Part of a small language model's weights: LayerNorm before each block, a variant of Adam for these matrices.
MLP neurons of a small language model. Each row is named by its layer, matrix (up: input weights; down: output weights) and neuron, and shows model dimensions 176-367. Each number is 128 + 24 x the weight over its row's rms, rounded and kept within 0 to 255. Numbers have three digits each.
After each neuron's rows, "fires before" lists the tokens most often just after its 100 highest values on Wikipedia text that the model never trained on.

L7.up18:131161132126136094122136056155159114126117125123129121131116142161107174093111138110130184092144125167111117186080108135120113119110137144167141133112147154127156130158124119161124114120153124113108098123126109139111135160118128118135123091121110139126118118158138135096125103130123097154133106126145149163136120140123123147127148133100087145170170128141110132109138162150157106091115154131143116113143141122077115126127102108186127107139089168123102171103111162147098133175131136113123106135110108116123100153150113080131088117119125134137134179113129135141154143125140157098
L7.down18:089153124147148157117111123102070151131103152144184111139130130161146148145117108140147088153099117097113156077131164141147138156105164140086129118136145115145092082131108071093166153152128157119117116180120108106102097151115171095097127165107120161122137110144138139162114145127136137135110126082149129145098125145118109090149143097155134138102101118108119157127076153144099100151117123121150162130101120092171169122130147146094147156071116128175117135140093112122118065166119153108099124110133158119159131137115115146104128099140161106104097095106112141116105126125138146161
fires before: " |", "s", "2"

L7.up895:138099121136100107147126104152120152119130144147113122122116133111098117144098119131108158178163123136143207146127088180134127130177160127170119121131138126150066128113123078127148125138129145114116094112124089109117166105121099082107131154147147143122156096134114159142139122150089117133104179107163139152103097141154142164095082169101145112100135112140113151120094090164131093125157092142084119117156124090133100087104144111108148074143122116062128141173141181133069094110142126110133141105144147143139169095153134122124071109155099118151163145120112091132142156159087117139
L7.down895:144103187099155126116136138102111126123117110145167122177133182136121148131176152130135057141089118152136132100149126094090132099133135120130134141138071113178139127156174156121139154137135143154056113146128126121127133071131139121093143116086150179164133135116091147154096139147133090146150103135111108124124138132157099097131136140121107161100110159099068159135141176077172133134133174118126172141114123154167126132149149117096118068132119126167131131146111122119131110130160115129131113143143146098109138077128112136152117148138166148131112121126128133150106104154146132149
fires before: " |", "2", "0", "|", "3", "1"

L2.up575:149151124161140149145122134131129148130108132087102112121149123145121117129153132121142151165113118157135115157100127155099105150134130117112165128115112141132090120161160114081088147118162104107160157130103125125090133116128094115097137160137159123102122138142092111123088090154109125099118143125090157096141108119097122142157141116109126097122165127121123122127117152137097116077114155126117129168147139102139121173110145117126100141140115117170096109135114104155098100094179164155143134123135103125197154136135080177178127099106160117100117086124124157158132123130074140111
L2.down575:151134070149111123107111101088177104118094090065125125151072125147153153113093125123154104115157133099113081154119123121156145122109161148125161154131137144139145110168142127130175147143131118155130162132113130134169131122162078151123128118093157160098136121174109136161107160155122150100136108140131120141161149112153154150147133139145128134102092107107143130142131110173100097140155124139125120136132138118114158116121187114141125119157115064136104183141068132113121163113142127081094160130152145115139117143146106120100130094074093113135107118167136127100107158138116107132
fires before: " ", "\n"

L5.up66:145102147123077057120123143135166142124141143089119159111115137098145164135081118123133133116154100154107160072111078137152144089100148115171129122109155130146127125159130120127148120145091181159131145129121113151171118139129141117093155132110130114135090143117114174102142155186107128102115147137120157149121147179115145141155131097128148107134101129111164125132110102098137097111150152144143139158135140115129114129071111123148120141139133147105088143152107103139100138136107131123141121099136138142116120151082132131166106147154143080177103122143146146160079147115131136128
L5.down66:108129146124138115148125119110132150133080133112121069097142142144111117131137103087111128115145133139113135139110131100091127129118120138216107118170096094155166134113182139132099149100115138139110122128117105127124163137147126141120110121148089158124142139081143122113133111106136153118104151159169153168138128094130113075077126119111114143107121142120108141124096187110120150134098156130138145121128153135136085113169160112123132147175166115139132145117175121138116154140122104141116146151169132125099110130137141102113171123144164114141110125136122136152183163105120097142
fires before: " ", ")", "9", "5"

L5.up342:139089137106103104126121135097114090132131151144106117136097157128141157072129151131146185083123145180126143156116077131149135127089145110143099120124176155069130091117136140146108150160118143145106135143143124132166159128120131097143183081149118123169087119137136081104138119178117137146151168159099071134103081135135119171128127113123126168128109074137123144080107127116135145105106132128115156098107124116131152122114120104155094100124093133115136116105067102057138127127139154097152132127096091155118153087134122118094106134127129135143101161129129081096110150154133140103
L5.down342:136080109129127101110129153140136141110063111105146158157141112116140145133125157083135154137100114172124135138129084148157133149148141145120162165123126139087115132139130105109145107126154140112115089162109098090126151133125123086105171126114117118109094116139102119128156104133124109137145146123104091129130140087132102154180105163133144117129089118093101113164131133101141150147096125158142137164118115108181118129115110108073111088090131133114121115173124142149109139128134124133133122131104099128138132125105143177161137169109131122124145143141121171131107118139149141158
fires before: " |", ".", "–", "\""

L7.up511:084118068145125136146131120113128127067111142124096123119127132149132112167095097131105180141171126133154122104120135110138130155115179162164131147145106112123127182149141126167106085148135143095126133097099102194156144128128120091125115127154150104136136120086130181162160121104156133148124190102178160132147148144116112145125116124083154138119097163152110149086089120159127126125121095124123122101149060098136089143140126115116102129153127125105133153129154120115122115114137153156141145113122126104189119102123122124129128115133122140070130121102156146093101116152151115125
L7.down511:129119137152160115121124138128140096109184126172118130136130123153171134129139124136151156144099121123111160132124114089128141093162138079139093173112089087146107145144117142144121129144133146116116139090156140133130116085142138125138157101127128118099123127093134110145110116139174124124134112147097132153121155125103123114116101147124164132165133153119110103105129145163136104172172120166134140125133120112113149103114142111143146112111144117130103131142120175131125093109107137100136117118137150117121101174115129109106124090103188099143159120132119147158085120170143129111
fires before: " |", "%", " ", "\n", "1"

L5.up1004:166117084141127104108137129131101147147141132142128133139118179092131167097152133138137130133129136129133127156116060144158146101100149130144123153118152145144127132127148143123079142107130148122118118142136146120123108123141132135128130089119119114170110140104085135107102142174115133144121136140112127144112103129120141144132097110130178146139104147156137148144084095114119130085120111118142105137140143080117136103161078122155150154120142182139088168108096100087098143152108197112109094112130172113129104138103104158109155120109126119170124121117139137171126149162140152154
L5.down1004:110132145120119128130120116164075112166102067132131121111103088114111108089135103115152090175120185118111088144165104096158119131143085130125120073137147116171131129141150119122119138141105134150135111142160153114115122138118131132105140149133123110095121149155145131119106083148128144107139113115112132131142146100151109140086151137132109146109111107164146152130106108117145131112175133095110148135113127133149134133104137101189147116119165098114102114121140159141116142101108086161109146180102151164149111143131142180103125151166150116160106140104109116101100143144142095134
fires before: "9", "0", "8", "7", "6", ")"

L5.up431:180138131101099123102110116117118117125114119105087135133126129153138165142175115126172185128134119163125122169123125091129110132116114094143104158147100108159127143121117128144160107118100155155130138135122160157135137147137086149125176102118103111210084130092128116130118089108093111135122148092148090086139139136120137132134118115109135131142139133142101107105135109108140138119117136124060105152123114128095125083120071110184117108110125156147110177160089137086125142148074113155161106094159096130079132079124142126130126120116155161143119128152149185140108121104120124151
L5.down431:111159128128111139180114114147111079100143093096129147123059158137177111141108107130120136104168141111125088150148133132133128145142143123137104133117108123158113141164089150154119096109109108116107138112127133162139126113101094141121160163131120127152126080113115171090180152104158115142118140132153143134161133168118119156166136133110126150115101145171158110080118075148127090132146120183172148145127085148074124109129153123163142139113163122068157104094144117123135147127069121128135091127161136091145147140115105123113143118136112156173112146174107148110154093083121085162
fires before: "0", "==", " ==", " life"

L2.up252:113126108197115128159110140164123155175112109089109123149127157108157129124115128138103159136134121128116120136077110156161131135136122121135116125123164115130117152114108140152134092182102108087094126149130127134114104135126127138130142127130165127114110125113128173132114149112108155151116153114140150117128081109121131176118123096141163120156156145134120150089094155140148102117149119160140129117136108098117103141120151112125093157104079142079164095130096054083145117145145164157118140107131171154119122085129148145178129100118111157158125146138109139160106135067157111112
L2.down252:114141101129128143133100121121142131135158100134119114057149183108131135107145113140133091118096096136151160143114088155144144126149125125113133144131163157109088101079107141128163153129124113088107120142155104089147154114142087104126113109148115145122156113141117111113131159160126115115118163118130162117120169117119138107073201104138151116112123170148131128087114145133145116109164111110144123106120101150073140171110116130142121155170147125140127117120101120129132163155117172139108099116131175125140134185128140092147147121118113121123091202120090106132088143163123107124
fires before: " |", "\n", " date", ":"

L7.up944:150074114129084081129120100087134131132097152112175144117193109112145144132124099114138165114089079154151117124164108140123127137092158137141131121106166102096152128176114111169183134108144128143158105138084177103113122156181146141119120055115107131173115161124108152155122157103114149145076131117161140138138110128158144119118135103105140119134139122124150109067131115108114152096099104083103088128160128127075133157141137126148114157118126140116143156148090141087132146146121145091120147144122125119106143110098131112121143147145132121138164134145137141129091129135086127097
L7.down944:142130114133115138116103108164127115154091138089135149146115100148102097120124115103167142130141112131108131087124086130114114144125132137124114081116090142143117145123122075146118131141141177125144126107133129152125132156117087139095135144109146088098145084154089163121176125095112108159134112176092124159109107144158126103148150131128094131137138136111151107115099124133138086164115090148125130115135118114119144151160144089136156114154052146105162167124104109125105113122085163125162160109115124148143153095156138134145144104141143098115180149126150103127116074114093107124
fires before: "2", "1", "0"

L2.up1229:135076099168093081150125130132142150154105133117140116128103091119107142157134150136095126116144128149123161155146107147172151134152119126128136131137129135180147082137085121076155133153122199064140134155148118091154153129132132141159156105188120117125094124144146170194141102177091130128129190120088093131096118096129111104145122184095140146149130106169101117098128142123128126094124090121099139135121149114147159136142109111133098116097106137099145130146144083105096123147126105129133159115069143137137147143151113132082137147103116107129169121135174123106150140112144158134
L2.down1229:156136145147140115140127127136149174130075100140139120119110125112137137145155110181131122088109149112130130146108158163120135147122085115094117142097143109158156064157084108145116119143125133087120144137144118074103154183111140137144173140124114101141114104129159143126163121148144139126153110100089148091095086107162144117140124116155126136150106117165139119122121139131091132144175153113071081139136146109136132171176109116155081137130106164139113126099142136124102126113200117091132122139147156112116173148163134130090146158118113141135122142125120131104165183124135148089
fires before: " |", ";", "avi", "P"

L6.up645:104113134095157104133113115087115174108152090154134093151104161128112149125102130152141123089177100189111134112127133125158136144127168099158116116143158132163122097114142159130160112085112198089100097120138109143154131097140124089080106159135096105122149112159100121111124120129123121127134142082102133109106144135113097143166091157119090098145145151079150130131133122152143128094118107116163077103148112112063101080180126081112137132136104110063112135107154096125096122113135130125127112091126132120146117123136143142158146122158146108084095132114112106152125136136156113156
L6.down645:144096131166115145152155144120147141118124089135134119127103160186090129111120168144116117103091102112122131121163118094092149100130166113124118141117154119103117145170155122117118129165113122171117165126158124141138100138160150133113128134069120110190115144135103081156159118143143093148153124166168140154121121183104121118164158138138174144078124100132142131142142123094153127124137098135148148099110116117131170063127143122103135116152073121087157127165108106080160118146126156112130167119099112130127150101103165094149092132113138114117101115159124141116142131096094118114
fires before: "1", "2", "9", "W", "′"

L2.up177:135119101188140139127153104129148123109125118134133147152118104163141154112163126123160177096136122122129083086092121172092151155150105074144137121174109126157143130167118128107144135178091098103099113174123139154078132157132129113101127149116175161190124121093072112137109129126109168139082138110131161124130129120126093137141124102112152142143142147091133145172098132155184113156114162150097144150132148147114108118122150126136174138156077166144152154153107095161106123133096153149107092131134134107115105150151137104147098134132142099131144152155138180100165121087100140117
L2.down177:111109149189116086156155122121146129119139148124164151119088134157147143145120077155127151152149119135137102083098098148088142095117126096173121146164115115111163100136113111167092108149114105114139073140119061145155125161098190114148118189143120104163104077114144138174122148124111125133095142160133093072121131170099136154142112185129133133134153114101122097137110101142149162121136111113140110136135157147114107119117184114133161120167136155158121150091127148155157116146126119140120148126109100162101106123104101108133161135152118136140068136154104101160122139067116116143
fires before: " |", " ", "\n", ":"

L6.up206:135113114145113121160154111167155095125126099122154080129060150101104174127137147137142170122102158169160123164174112175143137136134153114131100123123119151109138106109138117138128135152121144126117135157153120100158137159140092134115136072141153110111081144142077138170154157101111098099148124151120082125114103146114093143109123121164112109095136101173109094149127127142127144133159114104135106114120122113158146097127105102108156088142099133111142119132100139123142158163102150117166180144100098157078139113175099095060155121112137138160171102098163090165136108148104144160
L6.down206:139113155125140156087125141114154141113110106098171153165144148161140133145133153118150114106110141089117143112114122146160124120131147142143132091096129167165119158124165116146164120093121157160112161138142128081115093102113122063132128130071097110150203162129153091115082132115161180096122115152153129123125137139111098113132111096134138161101106117128108128117172142108136110146113104115124125142094127136115114111147119090100131147088154136165094104110150121139132118146131115114118125081128137118146112129122150115125164150187188156157133085160108156126154122145109134146
fires before: "0", " |", "1", "2"

L2.up1016:113134112139115117108123125129131181137112127091138099114134144118125132167094151149122115156130117154112099117100132176105123146165127144141165131161103130113127149169142104144134127149075119122110136133135131118100107128131145126068146111145155122148112119132122134148103175126084132141078148106135168100123117127114095149113093088147133161115143143095146123135102154139143110104133110144139129126111120126139101142088104101127115189113094133142118154111125090098070102162117166151100132110096144100116102115101135128177077123128141107153126107148087105137154109131127108154
L2.down1016:134164108109147086117155142126161134187130079139113082112132169112114132086091096137105115134119147129130119086080124119158154117139096149118131145157183127097151135117131160149107111105136100117118143172145103111131169135105151121136126109096138124113101126153118115094120157155156147099142136129115108138140106134113159163098119119143160131115121168092128119074109131134124137152129132132100125117161154135140124145126135121134132144099139146198124123137090192149170130154131128125124131107169193101121113096124172103108135121137151145140113117138142096158130155120106114130
fires before: " |", "ed", " votes", ":", " Democrats"

L2.up166:128117126154135127121122154111155150132129160110105098106127154109143186126132154143113178111169107166122111076120123108112121145115107140153131159137133109093119149140101095141156129169120103101117116145121160167099167151118138160115101137138137159167130088114168157149149164114039154131098140126154110128137107099114107162118120117106119157099147142115136139147082117140162122132146122103128161115143136111157077120109121120138120149169105132069111109155133095073116141103127072152151087127148108151107101083088118135155103094118162127157110141153113122135188147113099106135
L2.down166:139124124108139111158136147134136137125119107122126171129100157149086165122139105123147141192161123105145108146151112144145125093104111160117168117157150121092143125132113132102087124158110116085141136142133122121096144106125145134119106122122146101128122134154130078170106138104088109122096101220080133116142130157117129193097128091118153165121098165137114103128095115146153155115145079109098158110138133145135110123162120130158111145182140160118125076140107144104163135144127119125090171103146104113152172149127121158080116094109119133091086159174163123125140167147139116129
fires before: " |", ":", " votes", "\n"

L7.up488:120113135081094080119146106132099102132102180095107176136113128136102112149106118145120156134146134097146174177146095135107130120093149151164111118130137116094118162119126096173123135192139097105098123110122109121137169138127111119131113080141153108114162125096133165193084121149132131166151172101139099144163124134141117129122075145134126148111092114131131087130093053174141125084134124132109144131151140133141112120121095095139105084122126121145132132132116121109095119145173146096157176151109110146134172128124124112100097110114155115098150114120118134130102150167154128136
L7.down488:124159120112153106097118134110154094175124085133152144139119119124146155078115112137103109133120100107114132161146128078108144144139139162150108106148146137099132144086137080171141139120125136135124136130131116145133137092146154126126166127163112112094189100111152128143135179152121125117144109155144109146118134113090117072135137082141147087100116130132106128110077170147100103175146120149099126094107112148098127160153113119132096072089168146120064165091105131151133095114127145128123121127118141120097099114147168110130136141084130131088110112159104137117105155142148112120
fires before: "|", "2", " |", "0", "."

L7.up331:157118082158117123120127091105113141116147125142135116119172118136136190176161099143168127136129153135120099124100137153129160108071121126143128111139126128125148117100077098203134080151125178111129094140119124112162133168103098148122157131123145099153132092095151119132149142110111148137133123126163131132128131130165108137147122109144141111125162171138143160146098146089140130146090148081145097121147107148104133143147170101143116144148091169153136154106105132112091148164079132114113161097144118137119088136146144118113151126078129113147129156162151123137113103098105101135
L7.down331:096120078154124102122145119116201129111138144125145126128160136143146117169092118136093079125166103151133095109145150081133154133115145148111129179132156121104145142098131120109113107170139109136149123147144103095167099169130122135096114111110159121137094116135117121197109142121084140073127107116113149078134155119147130115140116123130105131091131153154139101110106125137167153101135128137136105146114120133120152094176093111137037137156118143099156096157087160160126122080094145112141139089120127140116142106153127127155153099121105140155069108111098108117122142157111146116
fires before: " |", ":", " ", "\n"

L5.up127:152147126139120108119130101094138113140120095148145143159136153151104148114120108185154108100117135161132124139131141135112145137126143142114105151119158153130114101076108119138115144152124126141127174161094144173102123153106155124118079105138147117110090150137140152082125063153126138143141146083178146128131123118120134134135110118136106147134097144125140127095096140138094123071157155104148163153128169125095142125138118106157167077129101159145116173165145100086138127161094099141119159107089146118116103119134094111068150129110137133152121174109114123119128111135153148138
L5.down127:180135126147118151167133098143089080162095144181162133111134157126152108160137140112187158099149171124133113163143162156133132147119145113111149176122132084066087097141130141114147126157107135187120124118104127100105124148137149158147110125126128160155155095134150168152123107125135088099111142131153112083115119039154108142143125129146119079151131104073094137076114083143139101129144105083131168158163154134144141098153122094153109159116110117128124143120133148126113115101211140151130111129128103144102111125108090144107139113108124102142144139126080138124134135125136127156
fires before: " |", "1", "2", " ", "3"

L7.up212:174136143151145116132096089119114173114098141118143135132159115129108127152135168119118154116126150130130161175115081130101145112102128144148135133120151124114096136144100103132141116131112153128093125160137127125111140136113121131126133101157120084167141133096116162135114143093121157135137110161136121167124129123164114149154144103155157124156088117123120109125062088126095134123131090108127172167121109102092128095108119107148129117130120151124133167068119141083114154161109135125115127114115136125083120105087127102135131107100126156141125143126165140119144154104128111152
L7.down212:132127101117143104135098089198115074154125117090073123141068092132116147157122153128117147162118139152086109107153161089137132092181120091134118120123146133152167123089119104150118158137115147152101079113155136136124139123113123123142142129165112108104104162165119143094127146137147129090102121097157126139131087158110150126136146137107125163128121144164121141133129130134107172137166186117075139138091143123128127119131145198131126127092129156105132127140125113136155099098109128168142115120105136121118115145095120165150123115179158123138091112108136116096111128118140112112
fires before: "0", ")", "9", "8", "5"

L2.up772:117137134143088121112136119053138113145089130116104129115119115133122168087163129132118161129169125149129140154142080110136161136124161153156109155123113157095160092100128105103125117168120099121139152087128088124149166143134100127138175082105120126126110083135121094179150117141072134150128138147149134174134109163115139132135150135110125177125171115122126148131131159168153143091133125116116123129118157138123078090141110112181130124110104138138137123123124160107091119147120099115109140104129140148106116116142133116105105112111152098153108108118116082115137111158158141120
L2.down772:074120164134082151136115154093104149107111144154147082143094121151121138114138124110120132145141139141142155079149157110126144126138101112121140131173131157126156116122107137144168130110117118136138116163159116172113132084086155121153146124084114074101144125149176125132171109127118135132160130132103154137106104115130179121146075138142145133101119147103089117118122128172130121139105132141125118164152166142136130131106138110118065163127142129127127088173135116134136086150148136136081103109146121153158135124105109112159145156139146109136095097134162122150119167126160100116
fires before: " |", ":", "2", "1", "s", "3"

L5.up721:130114101125144110133130124134103104100068099107132130134133093157156104122120145117126148147177146117120125180152074135099124123109136173118119134125121138114107128152169126127188108141109088103151149138090122143076122117166119140122117136136107115139127144089085135187075152118115102072140154156105124093132169131101113128151138149135093102140181074140117119153118125141143133117087128126125112122140108121144110158113132107152096119172101118124111131088109139159120093131172153122111156139132085116168160139151107077115126111102126166104146097168174126120094121143140102105
L5.down721:119096112131139099114126114141102102125107140082100150137083141121169132101080135139116148110190116133140116141130119117101167101109164141126129105098111149090134071117110146115176147099131094127160139161095079145165135120138107115106162059179119124180093169112107112159120156141105124147101145146201130102125109121124134115134141164132156145119104123113131111137143117131122086155155124138108113124170124134114172167123135132141123112105175088141111153150144150137099119151137099133140130125130129079118137141164127165074127124109111125111100115153162091117111171144124113177
fires before: "\n", " ", " January", "-"

L5.up287:146120089125149108124107097109139117120086087127147086148180088155130144129176127173109135113125090101115094143118104125161145122122143151137191123153182173120132089099150090126157103136099127111110139104100154146101113118140100121065151114128128098098135089114133121161138185122097124083158127180138123113115149105106154123151132119119089130155135137138110141170116098168103095106143131130136161127131117119175138122153131131139087124100147170095113204135107130138106144128125092109111106117118074127148127137117118096105151113121086116100149158138142100129092129099136101083
L5.down287:150156141120136139143109182175129141135133146133148160103101118099145090145125072129128079150104152088096112147083127114137127115096147116112085102124139107125118106085072158128150185163135115110140124113119118084128158099107137158115147136141130181129143129139083091150108089143118139150103114134107114143095120119109144124129093121141164124131134165117131135154165123112104134144133102122125114142162128153138094174137147149100131124088128093154109119142105123163108105112174107150119183151140117128123118134164145129097127139127166115126093118139146099128086146165083116154
fires before: "\n", "-", " The", " "

L5.up1045:138118112150094127128138131121132119137140158136132158114136118125130134146183116149160179107157106123100107165110084149136145132102134085122106168132125136135125129116136100155112114165112160145112131157064115165101128168146091143125156141089132113171092099086083093139130105128118143144135103099155117140138146152148091133134157102150117134141134136119114087078087132149179122084108141121133137115141155135079141097145142113178131087099104137137131170126072137092113140154101156101146144121135151134089118061149137124148105135107137137128117093139151139131156117114126139158
L5.down1045:112121104125162102157116143140139075155090070127128168122107116097146130143118121119145140142165181134137053168120095160162134150124120175142122118095084145151130133180080151158065174124105171148118151079125091133120112129101113140135131153142123186124115074144156121131158146107133116135156147134094119107116130152123122134145093113133109161109137121134148105091109059145150135139146095132121127171117117110104136137146123106132114107102122123079144124127146135117120130114103144102121119108170078142148153128125151152152154150111132102134113112119109136130112101126116124199
fires before: "0", "."

L2.up1510:148132142125125117170111104155117131136145134102101128129104134124124108135099137110162115129142134108144134157115077144120117120114145114105118107129156175107083127174155153119165148158152129082122192174116127118115094113161130116138122140131103097115136103169134113158090137167110073054154111155085126092147121122127112147116139130139137111149134112146122122105135144129116121114118116146122142166120111110140123155133149110150111113109152103123104069141142112158131068139189165128114149111117129134162195128167136131134103078080151126104112093123166137150126150151120164160
L2.down1510:136114092100120105104099132136135103144088126130089153106082153154136149138123137121104183119146129124144106158126089150127146104127144129128127123117141158124126089171118095113153138100136088165142168162111110148134136136108069136128102080130129175124114101117119136122126152159107145117099113130135077082126136111165157136120118109140118113180126155102119128153111074156155110114151102108146136141169108136125174126129146127106142112154120133139118123130115154119097141172139148086119152126148125133152134121138102139107106137107115102102128175161145103101113138134130083168
fires before: "\n", "-", " The", " ", " In"

L2.up1250:131130100172135137108084142103128107142103133142129134112116134164127144101138147133111112090124119111121106180076079134118161122122102096116134151128134150111082116103136148096082133119125111118161125137132150137114129149146138103106150057107137107124131091131133135123115173142090166128123143135117142093127115140131134135100079112160143177141095120126103143146118132107152110073103133168132127139099145137101126079131066130155112098135086127152111164122103165100087109115100089122140107111086142122152119150130123141141124130147145172149102130140143162151160120101092184120
L2.down1250:098147122170142135158146125179099133113125066118103129140106133126153118151129173112111159119152148106113080145109115138157119149128109154105149133120098130128172154111122151200145142111142094121088093083083130142119110124125151083150189142146191135137139142150116167087105183125146119112151123142143126111119142105146106116075126125138148155148077084123177109153132066127138130112120134095122140154134109140116143129128140129126101143109111113127118172109103137117112122116114140160176116117164163111121120136188123143106135127135120061122148086122160108160124135151143135163
fires before: "0", "6", "5", "4", "9", "8"

L7.up1169:103057150132137112158117112150088138115157139154129145109174144132111132137068143131111146145134132154134139146139132108113127118149154145141125147135095107133166136168118159160111125124143169107090130124147118154145135147102111093096125160156160108157114126106119152096121140133113116117117174138150157132125163159120117155125127182162138179098104138196153151096135163092135121146142095102174104116141114127145157122020132105087088113107120120088128112164127094123125107130121122114144175126146141149134166110122120133108127124124127172112149152123173122102104126152119086132
L7.down1169:119156141131144156120170178128099111136114105149152138129136126187088100127130150117121127095146128162147168111123112094072153105135117130127123125155141108107155140122128142156071132115108138111127114069122104114126128155106109161150126143124170145142130084105122155135140170137092146144127156144077145133148112053102154131109121129160152162144108146123103130110138159168153106140126141127099158130136119126112141113156178135145098137133156085149119137144145141106100141172148122128171135141150111120102142145134132098087065114088148092133100126135126101125112124134111150118
fires before: " |", "1", "7", "2", "%", "8"

L2.up571:135112114120093122120138109159132098127113110096184114126105082085141137126131131153106150108134104138145160183117104114133121130120099133110117100116099168130151147107085118137132141155129143089166122177100120114089138149122162129108114107098141120149096125090094129140104105146154142126131158145131159116119123105188129133133111147131157106128129099110146106151115095110147172132101152116123112110163105069134129111132087125106150115122153139167097134096153082140115144159124132154136048132160115170134129150103131130153151123116132124125130084124118170141105102135139166117
L2.down571:100113126142143152116111146133103109155110102117126117113050130111098115104129088078096153091146122142129146148129140131131118100144102124114129121146138164138132099090127149186107116086164133100116094152098155113124146160134173131105137089104141088098105134084131099156138106109125133131131165108142115125094188127178136131139160145212131130121125133132112144128147153117133161140131157117134106133137136112139129122099104104115134121125151120169122105120134117139143180131171090124152116122127121111148112127082132103126132201136118161145157062123163146142080144154115140113
fires before: " ", "n", "tin", "a"

L5.up403:147142107126137131109110130121166103119134120158122122144130105144100151115179148166138126094119085158128109153104140139166139134090111122151186135142142153121131159136143089120149128136115107145134125106119191132130111179119144120082122087115125140110129140153162071106121139151082114131130154139148087131102132121114135133137127141140074159116095140091112139129137141141120105066149102114144169128112123149140111155141121128091113119107117178155104149159078131070081139141058145156121137142075077124154133097146144117119136117128124108106134163147111135151113089111149135141
L5.down403:107142128124174117116129116177144094142134151100113187117095113109112145140111123097186138184153126103125093122131143161125127101133109112192109128158114099099141116097151131108138117196132115141149099110094189149119153138116113106096126089128138149118166118154117149123108109088096086098135145144184112151129139084114117163130122139126110146130166155102105115117137115140169135129129077120122137188172125159171153170171185122113125146161123093144129117133139135140129127112134154168131134151110125154094100104145137130133155104106113102119086155148104111108136174122119152142
fires before: " |", ":", " ", " (", ","

L2.up491:139144117135136114135134126080138131075089117144124088124129143109133113120123109153088068115142130127139145152147101161127123145151121112142109142141094116161102116130132128109144144144108099111168091149112169186163129114130159124100191136137129159118111091134100120130103098161089107141127121146147164078141133132140156131093128163105126111157120094128105119126151140102141162124093115124147178136129110098096159125168144118139139151107133127132091101140103123160108118135072110123115122142129146140168135126123169125134118122155122087127106135151102159100143095157141134127
L2.down491:158103156101094149103118134080131135137113147128161146179124150165139134150123112209157137114132136118112136115119141105114142121126150153079110166145140141103120140112113143160111165159158128125150117175154139122104146134131122138170124126145130106130149108136102114140120153156136094130149105131103095120142078106124157154171133143097132101078102114168112124138129171123123162184119140136120066160131097135123130101086128117100089120153126127112102104127104103150124110137112154131117133146143129146132089106145184123114156146121134128139151073140102124115116146144148128113
fires before: "\n", ";", " |", " that", "---|---|---|---|", " to"

L6.up392:132109167140136110145128102142143145114118142103146121134180119158158122135107114155138120138160124138137132110132154114082132132093124106145156153147108133051143121120154103143141106181139112116138156140101121136112126117145119139088123130110164103103152136122136094178119163151117094121152163159106137084124124132156136121169116156186063101105092135118135125199038060123111114102126096114138126114122043098142099132134111128127097103126101133105121142120105109114091114148145141110153146133092134122137130124158121126115174125114051111109126100148141129115106148117157141123
L6.down392:125151133086129118194125105198139096134119121123140073129115138143122121141136134126126146146132131100136123116116128115125157143130128118135104102137149112147142103109120114109143148135175110119114124091141159135118181121141116175098117154116098171122167078134080099120154083081114115142132129132155111114119125096124103115112155139114159169138155158115126163161161141098111121123096121112125148122121143116151129144147133141132113172081130087128156140106088134133146126099151161089139137158128106136097122147153146127097128138134126079094074118159115077082118142104128130144
fires before: "\n", " The", " It", " He", " His", " In"

L2.up1249:135134134153125134155133148085126128135084160136136086149120098140149155074111104162092105116181103173126123155107109188092132136118140139171163165105131112124135135139128132103146130133154081132100101115139120186054127140147124153093105120141161132190150103065137124153132176127125148102104125111155100090142129109121131138160083115129161155130150141147122147140114124127111094107139126131130126113126122121214100152155109123117108101194147112078138141136126084108130099091162162167133145155136120142144097142143144131080114139084091138145104156169125156120138144084121110132
L2.down1249:120156139135141164139120126104091150167101153103162092121109127185136108122076094131141145152149137146105088108106169140105119138123114125171150105117160115094149154129113094101108177143116114144154136138132115124066105145121177143128150109109100123110132090128188159130133112113124111154161142151112127128162130123150136102157110171137100135129134180125084123119152098150137077115154103140140097145094141147150112155144128102129109135104143128098109121131115116110128128104123117131056105119120133127126135098081114162147126117165107127186124166138128090126147104109112115107
fires before: "==", "\n", "In", "===", " |", ":"